Weights of a small GPT-style language model, trained from scratch on English Wikipedia: a variant of Muon for these matrices.
MLP neurons of a small language model. Each row is named by its layer, matrix (up: input weights) and neuron, and shows model dimensions 240-335. Each number is 50 + 10 x the weight over its row's rms, rounded and kept within 0 to 99.
After each neuron's rows, "fires on" lists the tokens most often at its 100 highest values on Wikipedia text that the model never trained on.

L2.up216:51 55 52 38 42 43 64 47 48 51 49 34 51 54 44 61 36 34 41 71 59 49 62 76 53 54 45 36 43 56 45 52 59 37 59 51 35 62 41 51 64 35 60 50 41 59 27 44 52 55 38 53 48 39 44 66 55 58 48 54 31 47 44 51 65 42 64 46 31 58 54 42 51 54 45 57 62 73 54 68 41 48 72 44 50 43 56 52 61 55 47 45 52 50 47 64
fires on: " or", " his", "er", " her", " Her", "."

L2.up31:34 45 58 48 45 46 54 65 43 37 51 47 50 67 40 52 58 44 51 45 35 40 60 45 49 57 47 39 37 36 65 54 55 27 55 52 48 44 45 56 45 38 39 54 50 59 57 40 53 49 45 57 57 41 40 54 51 44 40 52 44 63 52 61 61 42 49 43 48 51 44 30 35 49 43 65 59 37 54 56 40 59 51 38 41 50 45 53 61 55 46 65 46 41 55 51
fires on: " (", " record", " January", " Ab", "(", " W"

L2.up72:40 34 48 54 47 59 56 48 53 50 54 56 38 49 43 45 60 40 38 54 31 47 42 47 54 49 48 37 54 46 60 48 57 35 34 42 61 53 32 34 45 43 39 55 50 41 61 76 42 55 38 52 56 39 66 33 59 51 47 51 59 39 40 46 58 52 57 50 39 71 59 58 64 50 50 43 41 37 55 65 52 51 47 70 41 45 47 49 22 51 53 48 50 53 58 43
fires on: ")", "\"", " |", " Award", " Championships"

L2.up606:44 48 61 49 71 45 51 70 63 49 48 48 54 54 68 46 45 38 36 54 46 52 64 43 50 52 64 55 41 39 51 47 39 36 40 62 56 56 48 33 49 38 28 40 49 51 44 41 69 50 51 45 56 54 47 48 47 45 68 34 43 57 26 57 64 44 36 41 46 65 47 51 58 39 49 57 48 45 56 54 47 51 70 59 43 65 42 60 53 49 47 71 49 54 66 32
fires on: " |", " World", " Women", " They"

L2.up591:56 56 38 59 53 55 52 53 49 51 36 38 40 54 58 57 50 25 68 51 47 69 41 42 49 38 47 49 67 46 52 23 52 55 39 38 39 59 54 60 53 61 34 61 56 54 51 38 57 46 47 61 59 66 59 30 48 31 45 42 53 49 73 47 51 44 43 50 37 44 54 42 59 72 56 67 54 54 40 49 26 59 53 55 52 34 65 54 55 59 49 51 76 59 50 32
fires on: "ing", " one", " year", "ed", "ly", "um"

L3.up494:56 52 59 71 43 49 61 53 48 49 45 82 40 44 50 55 44 48 50 62 51 62 53 24 46 44 51 63 60 56 48 68 49 54 37 46 38 51 46 55 49 27 49 49 29 51 40 49 38 53 31 44 73 47 32 53 51 52 53 46 57 43 49 51 28 57 42 75 52 48 46 41 57 39 33 48 53 67 49 59 49 53 45 65 49 50 55 58 53 36 49 32 40 45 38 43
fires on: " (", " on", " House", " Est", " Law"

L3.up147:48 60 42 55 61 55 45 59 42 50 56 62 47 51 44 77 42 40 57 34 38 51 69 64 53 41 54 44 51 33 63 40 62 41 41 32 49 60 39 63 43 58 48 44 46 66 48 51 41 54 35 74 59 40 55 50 65 45 28 57 60 56 66 54 47 57 65 61 52 54 63 31 53 44 39 49 54 20 65 49 61 56 65 51 64 54 50 45 55 77 38 46 44 39 50 54
fires on: " used", " con", "ed", "er", "d", " included"

L2.up679:44 61 40 54 54 38 56 66 50 41 46 32 48 57 43 52 35 44 48 43 48 59 53 43 43 64 43 56 57 56 57 53 72 40 45 48 51 51 39 42 65 44 28 46 53 54 43 47 44 38 43 56 56 42 38 40 52 58 49 53 70 40 56 44 74 48 45 46 38 59 61 38 61 56 42 53 62 21 43 67 30 51 65 46 47 45 33 55 60 40 45 49 60 27 62 44
fires on: "ed", " co", "ban", "P"

L8.up426:46 34 43 25 65 43 48 56 41 41 49 66 68 69 43 47 57 45 47 32 68 51 61 45 33 62 51 46 55 46 47 40 40 47 58 61 45 38 50 53 35 58 57 74 66 56 62 44 55 56 40 50 58 53 62 36 47 62 71 28 69 18 42 56 48 69 39 38 56 57 55 53 31 52 30 49 48 50 51 44 49 62 46 36 43 54 47 44 41 60 45 47 60 46 61 59
fires on: ".", " with", ",", " some", " were", " are"

L8.up501:51 32 46 48 56 52 66 49 50 50 51 47 37 25 56 54 38 52 37 47 70 65 49 53 38 66 35 52 45 34 54 39 45 39 58 42 65 42 42 31 48 56 57 50 50 38 42 53 48 50 58 54 50 57 39 44 50 48 45 44 58 52 46 45 61 42 53 39 43 49 59 60 55 44 39 58 66 59 48 60 48 48 63 52 65 50 35 45 67 34 54 44 41 46 54 46
fires on: "'", "2", " war"

L3.up435:32 48 55 52 60 57 37 39 57 46 49 38 41 45 46 46 51 50 47 60 59 34 44 50 49 55 39 43 44 48 49 54 45 49 56 64 44 61 50 74 46 75 57 47 43 63 41 35 51 53 61 40 34 50 52 48 40 45 60 49 50 38 57 51 64 54 31 43 52 64 46 56 36 39 55 54 54 55 51 50 38 62 53 39 37 55 58 58 56 44 52 26 57 54 45 50
fires on: "'", "ing", " |", "on", "e", "ed"

L8.up689:47 30 58 60 64 40 30 49 73 45 54 55 51 74 49 55 43 54 49 55 42 31 37 43 50 43 58 50 57 46 58 41 45 46 26 43 45 51 58 42 33 65 48 54 37 58 53 43 50 59 51 41 40 66 45 67 56 50 39 43 36 42 40 40 66 52 66 37 52 55 59 54 47 39 50 47 26 50 40 31 62 45 38 72 51 50 54 55 52 43 57 58 42 43 54 44
fires on: "s", "e", "1", "o", "ology"

L8.up60:42 47 75 38 49 50 70 22 53 40 46 40 40 48 51 59 37 44 47 36 57 62 61 38 49 45 43 52 29 50 41 51 46 45 55 59 57 32 53 49 53 49 57 63 49 52 56 36 47 59 62 52 54 67 34 51 32 64 60 44 50 49 46 52 55 61 43 56 46 42 63 43 47 53 54 40 45 49 29 53 51 45 59 54 52 59 59 66 43 58 53 32 36 34 29 43
fires on: " in", "1", " ", " from", " film", " In"

L2.up159:57 56 61 37 61 45 65 53 58 59 46 49 55 48 49 64 54 47 44 45 67 47 53 49 56 49 56 44 42 32 47 39 36 48 43 72 42 55 42 46 56 48 51 58 60 64 59 51 53 43 48 53 44 38 51 47 44 59 80 70 46 56 53 43 53 51 50 68 52 54 54 32 41 38 46 63 55 53 37 46 53 61 57 38 48 59 69 58 54 43 39 57 57 63 41 50
fires on: " "

L2.up458:47 46 48 47 61 52 64 38 74 53 63 58 49 55 48 60 43 38 48 56 46 39 52 42 46 61 54 51 46 52 60 46 47 52 45 63 57 70 57 50 59 39 58 38 56 61 54 38 68 55 41 41 38 45 49 49 47 55 36 53 38 38 60 52 67 76 66 58 72 68 54 33 75 47 23 78 44 42 49 37 57 41 56 44 49 44 56 56 54 65 65 67 37 61 47 48
fires on: " of", " V", " H", " II", "====", " →"

L3.up77:54 46 60 67 47 35 55 47 52 52 57 54 55 47 48 49 47 46 56 59 54 55 65 53 68 61 39 40 60 58 42 43 54 37 55 55 63 53 45 65 70 57 62 46 48 53 68 41 38 54 40 65 70 59 55 60 50 60 48 46 41 50 63 61 36 58 41 66 68 50 57 40 43 59 42 69 49 79 57 38 57 60 59 62 68 59 60 53 48 46 39 42 76 51 60 57
fires on: " b", "w", "mp", " Sp", "sp", " f"

L2.up164:44 28 55 58 54 52 46 38 36 36 51 70 58 59 41 39 41 63 39 43 52 50 30 56 40 46 41 38 51 42 39 41 49 28 64 68 45 65 46 48 51 35 41 44 51 58 43 72 50 49 57 43 65 45 54 53 45 46 50 49 37 56 56 44 73 61 46 57 47 46 38 47 54 58 42 61 52 30 68 45 43 56 48 57 48 52 48 45 36 27 41 66 52 60 57 37
fires on: "\n", " Ber", " Al"

L5.up417:31 49 48 51 57 42 35 56 53 51 60 45 55 34 47 59 49 42 49 35 43 50 52 59 57 45 73 35 47 44 49 46 48 56 40 53 52 48 50 37 55 58 57 60 60 44 51 53 51 66 37 45 32 59 45 58 40 41 64 46 41 66 38 62 58 50 64 60 51 55 61 53 64 40 51 36 54 47 46 57 61 58 48 38 42 60 52 58 63 65 54 39 71 57 56 46
fires on: " which", " It", " ", "It", " that"

L3.up496:42 51 63 57 44 60 58 46 56 46 60 57 71 53 47 49 69 54 62 62 48 49 54 41 36 40 48 67 53 39 57 51 40 55 46 38 52 49 34 62 47 71 42 27 52 59 47 63 55 63 53 51 46 42 53 59 74 35 62 43 42 58 55 45 43 67 53 48 62 40 52 49 54 50 59 49 52 47 57 59 46 52 51 36 53 56 51 57 59 53 42 42 47 35 55 40
fires on: "d", " out", " down", " up", "ed", " back"

L8.up649:65 44 48 51 55 51 48 42 43 43 48 39 54 55 43 60 49 44 47 55 58 38 48 60 34 42 39 55 36 48 36 53 54 52 41 55 30 50 58 70 69 43 51 38 49 44 38 60 58 67 60 72 50 36 55 60 59 44 62 58 46 50 78 62 47 61 43 48 56 62 61 50 52 43 35 48 57 60 47 49 40 53 43 60 49 43 43 62 55 50 43 35 42 42 51 59
fires on: ".", "h", ").", "H", "2"

L3.up392:65 67 49 40 80 43 45 40 38 45 64 47 72 65 55 65 61 53 47 52 57 52 53 44 51 49 61 61 56 67 59 34 41 57 59 66 57 49 39 40 55 52 38 51 47 63 49 57 41 45 52 43 48 50 61 40 59 63 42 47 58 55 46 52 62 47 49 34 53 67 46 56 39 52 50 40 40 28 68 44 54 57 57 58 59 59 59 47 42 31 53 59 53 57 48 42
fires on: " |"

L2.up289:43 65 45 41 52 62 33 34 36 53 43 54 54 37 55 44 59 45 51 39 44 46 53 42 67 51 44 47 56 27 42 44 24 40 58 39 43 59 49 58 53 42 51 65 38 39 43 45 43 51 48 56 45 38 64 45 60 70 60 43 47 37 43 55 48 55 48 48 54 53 54 42 51 49 34 52 42 49 47 44 43 33 45 45 57 38 43 44 57 53 58 51 73 38 61 62
fires on: " Le", "Ch", "tr", "Le", "We", " we"

L3.up514:39 33 64 50 67 53 34 54 49 49 63 50 42 30 38 43 41 54 30 47 42 44 53 48 59 50 48 56 43 50 75 46 55 50 56 48 56 52 59 62 42 58 44 47 41 57 53 36 45 40 33 40 47 46 54 50 32 48 54 48 28 58 54 60 55 38 43 56 60 56 42 62 31 51 57 50 49 57 53 54 62 57 60 52 69 41 65 64 71 55 46 41 54 61 62 60
fires on: " of", ":", "F"

L5.up19:58 47 51 45 44 46 46 60 49 57 50 57 54 38 74 50 50 47 54 31 51 50 68 46 39 39 50 37 44 64 62 46 59 53 45 73 40 46 45 52 49 59 42 44 47 59 47 67 59 40 68 53 49 47 47 58 36 49 41 40 47 51 46 60 55 71 43 49 62 48 71 41 65 46 37 49 57 42 58 42 54 37 52 62 47 51 57 69 40 38 42 48 44 41 31 53
fires on: " Te", "e", " Do", " Be", " Go", "E"

L2.up700:61 49 39 59 58 44 43 48 69 63 51 54 51 42 33 51 33 39 30 68 43 34 40 35 37 55 36 65 55 44 49 51 54 61 36 51 52 40 53 41 65 51 48 73 57 61 36 64 62 62 46 42 59 55 57 52 46 60 43 65 43 53 46 49 55 41 71 42 54 47 42 47 35 48 42 65 74 48 44 64 59 35 45 55 50 71 35 46 58 39 44 40 57 53 44 68
fires on: "s", "w", "all", " II", "ov"

L3.up239:60 24 45 54 56 54 57 51 50 46 40 53 57 71 47 43 30 64 35 59 44 51 36 50 44 60 55 33 63 53 45 44 57 66 55 53 35 41 44 46 51 38 53 59 61 27 46 51 54 45 52 48 61 61 43 64 64 54 50 55 32 62 52 40 49 44 56 38 64 45 61 51 45 56 43 32 43 47 14 45 44 43 38 76 45 44 61 47 57 49 43 63 66 61 42 62
fires on: " ", " can"

L5.up553:36 58 47 54 46 39 56 31 31 67 49 50 52 40 47 48 48 46 51 52 44 54 49 42 44 62 52 52 44 40 51 52 62 64 28 62 57 51 73 50 37 54 38 43 65 48 44 60 32 60 59 41 46 60 44 70 59 67 30 54 46 53 47 28 40 50 69 64 56 50 40 51 58 56 40 47 49 55 49 61 52 53 55 47 39 45 61 53 38 38 46 44 55 40 56 65
fires on: " a", " Po", " was", " is", "-", "See"

L2.up192:44 50 63 55 61 54 50 40 44 54 60 52 56 39 43 45 67 61 48 52 45 65 53 40 62 63 50 42 45 36 54 58 45 42 51 57 52 52 52 47 53 45 43 43 59 49 73 45 39 53 56 63 40 44 68 43 54 59 73 36 39 39 72 50 56 40 64 41 47 57 44 38 29 28 51 48 62 64 55 63 44 59 57 46 62 44 39 58 62 58 33 49 52 52 58 34
fires on: ":", " [", "ity", "our", "en", "my"

L5.up612:51 61 51 59 59 52 42 55 41 46 45 45 62 51 57 50 58 49 39 56 34 34 83 31 40 64 48 55 56 48 43 53 51 50 37 60 55 51 52 58 40 59 49 58 38 52 43 49 66 48 51 60 45 50 55 44 54 56 57 29 51 55 48 70 67 51 49 56 63 54 48 38 47 47 38 49 55 44 46 69 52 43 57 49 43 37 46 65 63 61 61 68 45 47 37 44
fires on: " to", "'", " not", " would"

L3.up552:42 58 32 35 46 52 47 38 45 28 66 54 51 52 53 56 49 61 40 65 57 52 51 61 60 45 40 41 57 51 49 39 46 63 33 31 52 33 68 55 36 66 62 46 42 72 37 62 61 47 37 55 41 66 66 45 56 68 46 44 53 44 50 51 53 41 52 71 49 50 54 55 38 27 74 57 52 55 55 51 59 51 49 53 58 30 44 59 50 55 65 36 42 57 75 47
fires on: " of", " should", "ar", " there", "ing", " would"

L2.up401:42 45 60 47 65 48 46 46 49 44 54 56 42 34 56 65 61 53 39 63 38 25 39 35 44 62 45 64 51 58 47 43 59 42 51 65 53 41 50 54 62 55 37 46 38 75 62 39 49 48 54 52 61 50 64 46 48 52 44 54 61 66 50 48 40 55 49 65 62 60 52 27 44 56 37 54 36 41 46 27 56 56 50 33 45 54 58 48 42 50 59 64 43 41 59 36
fires on: ",", "N", "a", "-", " and", "α"

L5.up404:22 51 48 51 61 35 53 41 67 45 59 36 67 53 42 75 48 59 47 56 44 33 63 45 45 56 53 56 51 53 55 45 57 55 35 61 49 40 33 49 44 56 44 53 51 63 36 53 54 34 49 57 60 48 46 55 48 42 44 55 64 64 44 46 32 48 47 52 34 69 42 37 56 64 62 58 52 41 53 59 58 61 57 49 39 46 53 54 42 53 48 57 62 50 22 52
fires on: " ", " Sa", " |"

L8.up105:30 30 37 48 36 51 39 59 50 43 47 41 66 59 57 51 36 41 39 57 57 57 54 60 41 50 52 29 49 63 45 33 41 53 25 51 49 34 61 44 44 64 33 51 42 43 32 68 35 46 55 68 45 73 37 46 72 78 51 46 51 50 63 49 43 57 50 25 43 48 39 56 55 48 48 37 54 42 48 54 50 48 35 50 57 56 58 56 55 38 44 66 40 65 54 49
fires on: " a", " dis", " ", " stated", " un"

L2.up440:64 45 56 60 58 44 52 52 48 52 43 43 63 47 49 62 68 61 49 52 42 55 51 48 32 37 60 42 31 38 55 42 41 36 46 53 64 49 32 59 54 50 29 53 42 56 63 52 39 41 49 55 39 56 44 50 61 63 65 41 56 49 61 52 61 41 52 66 43 64 31 31 48 56 56 45 43 46 43 64 33 56 54 59 40 55 60 54 45 43 55 58 44 40 53 45
fires on: " he", " Championships", " Award", " Co", "ach"

L2.up666:52 35 53 56 57 63 38 56 42 55 38 56 64 43 47 49 52 51 42 43 39 40 42 39 60 40 66 65 65 75 46 31 53 42 50 56 35 60 49 47 27 44 49 32 58 56 58 22 51 42 30 41 59 56 57 56 44 47 65 44 29 43 45 51 49 42 48 50 64 47 61 49 52 62 44 62 31 32 58 52 46 31 48 39 49 41 38 34 67 47 51 54 56 47 53 38
fires on: "s", "e", "ry", "it", "ris"

L5.up93:50 53 48 47 55 50 37 72 34 57 51 37 46 52 65 58 44 58 39 39 45 41 45 36 77 56 49 32 40 36 45 43 50 33 53 61 55 52 17 49 59 63 55 51 62 60 46 38 51 62 51 52 58 67 50 61 57 59 48 54 48 61 49 69 39 39 45 40 64 57 55 62 64 44 42 73 43 37 54 46 57 54 67 43 68 51 59 42 58 48 39 48 47 18 41 30
fires on: " is", " those", " are", "or", "o", " still"

L3.up696:25 35 62 49 52 58 48 37 53 60 51 40 46 30 52 66 53 39 60 42 53 58 59 65 38 46 57 39 62 48 58 54 54 50 37 40 62 50 54 50 55 48 39 30 41 35 59 48 39 58 44 47 43 42 37 52 32 45 39 53 49 32 71 57 59 39 51 69 52 51 44 51 53 34 61 63 50 52 48 51 46 60 68 20 44 79 52 35 53 36 55 53 29 49 58 43
fires on: "'", " in", "ent", "man", "le", "der"

L8.up416:53 46 65 34 40 59 49 53 54 45 25 59 62 45 47 71 51 57 30 35 65 39 60 43 42 61 44 49 68 37 56 36 49 54 60 52 72 46 59 52 42 58 66 46 46 51 41 60 55 65 58 41 62 36 62 58 39 55 58 61 38 45 42 43 82 46 37 55 48 44 37 44 67 64 58 57 39 55 56 42 50 29 37 51 52 45 53 64 44 42 51 37 43 65 51 56
fires on: "\n", " de", "-", " Le", "al"

L8.up168:42 55 41 48 46 47 34 56 69 52 65 33 43 42 60 52 50 50 42 60 56 47 67 37 55 42 52 41 56 54 50 33 62 62 55 54 57 58 43 43 46 58 52 38 47 31 38 59 52 53 51 62 68 45 44 62 63 71 46 61 40 60 56 61 37 44 47 50 55 46 56 62 51 39 33 55 59 55 44 42 61 48 51 59 52 51 59 66 35 45 43 52 47 51 61 59
fires on: " Re", "Re", "con", "S", " was", " be"

L3.up671:59 56 56 48 39 53 51 42 48 61 50 42 28 48 52 62 54 29 43 68 44 54 44 48 61 48 50 39 43 47 27 40 46 57 40 34 31 59 45 48 61 51 43 54 51 62 39 63 52 45 48 46 62 49 67 46 55 49 46 41 46 48 72 55 41 42 63 48 54 63 47 52 37 51 47 43 58 52 53 52 37 54 27 53 36 51 27 26 41 50 66 53 47 53 63 48
fires on: " well", "ing", "ly", " of", "pur"

L8.up48:42 36 50 62 50 53 51 57 68 55 38 40 65 44 43 53 63 43 38 38 57 56 59 39 62 70 49 44 46 55 64 54 46 55 41 39 58 71 30 76 50 69 51 32 57 61 38 70 50 50 52 45 51 48 36 56 46 57 56 50 46 45 48 57 28 54 47 38 44 39 43 51 47 65 36 40 47 53 59 48 40 63 49 43 45 56 45 62 49 44 54 49 45 37 55 46
fires on: ",", "ci", " a", ":", "-", " is"

L2.up84:47 51 52 40 42 41 45 66 52 63 44 45 45 47 53 59 53 46 49 38 33 40 61 46 37 52 61 62 48 60 49 43 36 59 52 52 59 41 36 56 41 59 52 48 43 36 45 67 57 53 56 43 24 23 62 58 49 66 56 58 51 46 58 61 52 65 45 39 57 69 72 43 47 46 66 62 42 37 54 51 52 48 55 40 57 49 53 51 49 49 60 38 50 58 47 44
fires on: "us", "li", " due", "pos", " deal", "u"

L5.up56:53 45 71 54 52 34 27 57 38 60 40 50 52 41 44 55 48 38 63 60 45 51 56 50 39 65 58 60 57 44 63 49 51 55 43 44 26 59 60 55 49 72 58 31 55 43 45 50 56 42 50 53 56 40 46 40 66 41 63 52 42 52 45 26 50 56 44 34 37 69 50 34 40 60 66 58 39 46 49 57 41 41 51 37 46 52 43 73 32 56 62 45 44 45 61 40
fires on: "a", " of", "at", "d", "la", "in"

L5.up323:42 38 47 57 57 53 46 51 72 41 42 58 64 45 48 54 65 51 51 63 54 40 48 56 38 51 43 53 46 51 58 55 44 53 34 53 61 10 48 49 46 56 61 52 32 44 55 56 58 34 45 62 32 49 36 58 27 42 52 48 59 48 46 34 54 65 48 54 46 54 51 38 55 50 66 53 56 48 51 32 62 47 50 60 46 66 51 57 57 30 44 48 35 52 37 67
fires on: " |", ";", " as", ","

L5.up505:41 72 61 40 54 76 53 40 56 37 34 45 49 50 49 54 50 38 41 42 50 45 49 59 42 54 50 41 54 58 60 45 49 41 47 60 35 58 41 51 39 66 54 33 33 50 44 71 53 66 56 55 52 64 50 48 50 54 60 57 73 41 59 36 59 52 33 32 49 38 32 61 43 51 41 44 48 39 48 53 44 57 55 55 62 51 46 59 60 41 52 49 64 59 47 50
fires on: " |", " Votes", " date"

L2.up149:52 71 63 43 51 43 60 55 52 53 45 42 39 49 42 43 25 57 39 56 33 49 46 70 60 46 40 43 53 57 59 42 55 45 65 62 40 57 61 38 51 52 47 43 54 57 61 34 40 25 53 68 60 56 58 58 52 52 36 52 49 49 51 57 62 52 53 63 39 41 54 28 41 31 60 62 34 53 57 68 50 48 64 46 65 46 55 40 58 55 69 54 37 52 66 56
fires on: " ("

L2.up598:50 54 59 59 49 44 66 54 42 68 63 51 48 44 38 48 52 60 51 62 46 62 45 49 47 46 39 61 57 72 48 56 61 53 57 40 28 32 56 74 62 52 43 41 40 45 36 30 42 65 37 44 45 54 32 48 60 51 52 43 36 33 58 48 47 48 57 64 74 36 29 59 43 51 40 53 42 49 48 69 12 55 52 68 41 53 65 36 59 50 58 43 35 48 61 56
fires on: " was", " is", " were", " are"

L3.up181:64 46 55 51 56 44 52 34 34 51 47 67 83 64 67 60 57 50 59 61 38 55 50 51 36 45 40 42 49 36 44 52 53 49 69 41 40 54 63 55 62 50 49 51 71 35 55 44 44 33 37 55 44 39 58 56 43 47 52 38 58 58 46 49 40 58 60 59 56 54 75 55 61 75 39 43 46 45 61 50 50 54 46 35 33 35 54 61 40 58 58 44 36 50 35 53
fires on: " B", "h", "t", " L", "=", " T"

L3.up20:44 44 45 48 49 48 37 33 58 50 39 57 50 41 52 38 47 52 34 50 24 40 45 44 42 51 47 55 56 58 66 44 43 58 55 41 55 54 66 43 25 64 49 53 57 60 62 65 36 51 50 44 49 40 62 62 38 50 35 61 32 42 51 49 41 54 30 59 70 59 82 37 48 56 53 56 36 51 53 44 40 36 55 38 62 44 51 37 49 42 43 43 53 56 50 62
fires on: " out", " of", " in", " up", " West", "yl"

L2.up389:34 58 41 44 65 51 43 47 44 40 63 59 54 36 52 62 55 34 55 46 50 65 59 58 44 52 62 54 50 59 44 36 40 41 46 44 56 39 34 56 34 54 48 33 51 59 65 43 66 37 47 79 56 42 41 54 32 41 62 40 44 60 52 42 53 53 38 59 57 42 45 30 68 62 84 55 52 65 46 72 51 51 58 39 55 43 37 43 47 60 40 65 42 49 48 52
fires on: " as", "ang", "a", "ha", "th", " to"

L2.up669:45 59 44 47 53 64 28 30 32 49 36 52 41 35 29 44 47 50 35 63 43 48 50 35 33 57 54 43 42 36 52 59 57 46 51 52 61 51 42 67 56 55 49 38 58 60 58 43 55 51 42 59 54 24 60 36 46 48 46 48 56 39 67 41 50 49 45 61 51 61 68 37 41 55 59 42 42 64 57 58 58 40 52 68 61 55 24 48 44 62 70 39 44 46 48 52
fires on: "'", "g", " and", " found", " Ha"

L8.up589:63 50 64 65 41 37 42 43 50 39 62 41 46 37 42 45 63 47 39 53 46 51 55 44 61 53 49 46 67 50 54 56 52 37 50 53 50 58 51 34 47 54 41 67 66 42 29 39 59 41 43 35 49 50 48 26 60 59 43 35 39 57 40 39 60 35 56 51 59 56 40 57 31 43 43 51 43 39 54 38 40 42 47 63 47 48 58 65 66 50 52 43 45 44 38 50
fires on: " to", " not", "T", " could", " would", " set"

L3.up577:63 37 53 43 57 48 52 38 61 49 37 62 45 57 45 39 49 38 59 46 50 48 44 57 44 60 41 34 58 50 45 45 50 46 51 44 41 54 70 47 43 49 36 53 70 56 60 47 49 54 53 51 48 41 45 46 45 43 60 54 44 46 41 55 58 66 53 49 42 61 22 61 55 36 66 53 65 49 45 46 40 61 38 43 61 41 49 63 50 44 41 39 59 56 49 50
fires on: "s", " also", "ly", "ed", "la"

L5.up144:37 48 50 56 39 46 49 33 66 46 37 44 40 42 62 56 76 36 51 68 40 61 40 51 42 45 55 55 57 46 86 53 56 66 36 52 52 56 48 46 50 42 51 57 49 45 48 57 30 52 47 67 46 60 42 55 38 55 58 56 56 56 58 45 58 46 55 52 51 53 53 29 47 32 44 44 57 40 48 54 48 50 46 52 52 48 42 43 53 66 59 55 28 50 55 46
fires on: " |", " –", " p", " Championships"

L2.up41:42 46 47 62 41 53 40 62 50 59 60 58 44 47 67 53 48 57 49 68 28 36 49 50 83 44 54 53 57 46 35 53 61 45 50 48 59 48 50 51 58 55 58 49 45 49 47 44 55 53 34 54 51 46 50 61 42 54 40 56 52 52 52 42 34 62 62 41 56 34 39 60 57 63 36 55 47 49 46 51 50 53 73 36 53 55 48 68 56 62 53 58 43 65 69 49
fires on: "un", "der", "st", "it", "est", "re"

L2.up484:43 51 48 43 56 51 59 61 48 49 39 30 39 45 56 62 50 41 38 49 46 54 55 54 58 59 50 58 65 41 50 62 68 56 37 68 44 61 34 56 42 54 35 55 59 67 66 65 65 72 56 39 42 46 55 58 49 50 46 41 33 45 38 42 56 33 58 47 46 47 47 47 58 34 39 57 43 46 61 51 35 60 65 55 61 60 52 49 55 45 43 39 73 54 58 34
fires on: "um", "sum", "a", "le", "ee", "ty"

L5.up568:41 37 34 45 37 53 48 55 39 60 56 67 60 31 57 48 35 44 48 55 50 50 57 46 46 66 39 44 35 68 39 47 49 27 56 56 55 52 60 32 52 59 65 49 42 35 61 57 63 46 43 43 70 39 50 45 77 66 47 53 51 49 44 58 51 67 56 81 56 63 61 38 60 56 52 46 55 74 45 27 53 56 63 60 52 57 40 47 42 56 52 70 30 49 43 48
fires on: " to", " de", "-", "/", ","

L3.up410:56 65 44 56 53 46 60 51 69 63 36 69 34 50 32 71 54 42 59 29 51 47 44 50 44 64 47 60 44 58 59 38 67 38 51 53 54 61 45 52 42 55 65 47 61 76 49 47 44 45 49 65 60 58 61 54 45 66 46 40 45 51 51 57 59 68 54 28 57 46 53 57 48 66 46 43 40 64 54 55 65 52 40 30 51 38 32 70 57 43 68 43 55 55 44 53
fires on: " of", "-", "it"

L5.up423:48 49 34 43 55 41 42 41 46 64 49 52 61 65 41 45 45 44 43 45 41 74 61 53 36 42 50 49 51 61 48 40 39 44 46 65 57 27 58 64 32 46 68 36 38 41 62 61 52 50 41 50 38 77 33 42 33 55 60 49 55 47 40 51 48 46 51 54 49 34 40 53 63 55 55 53 33 46 37 35 64 50 55 53 47 53 58 49 47 53 56 53 45 52 35 57
fires on: ","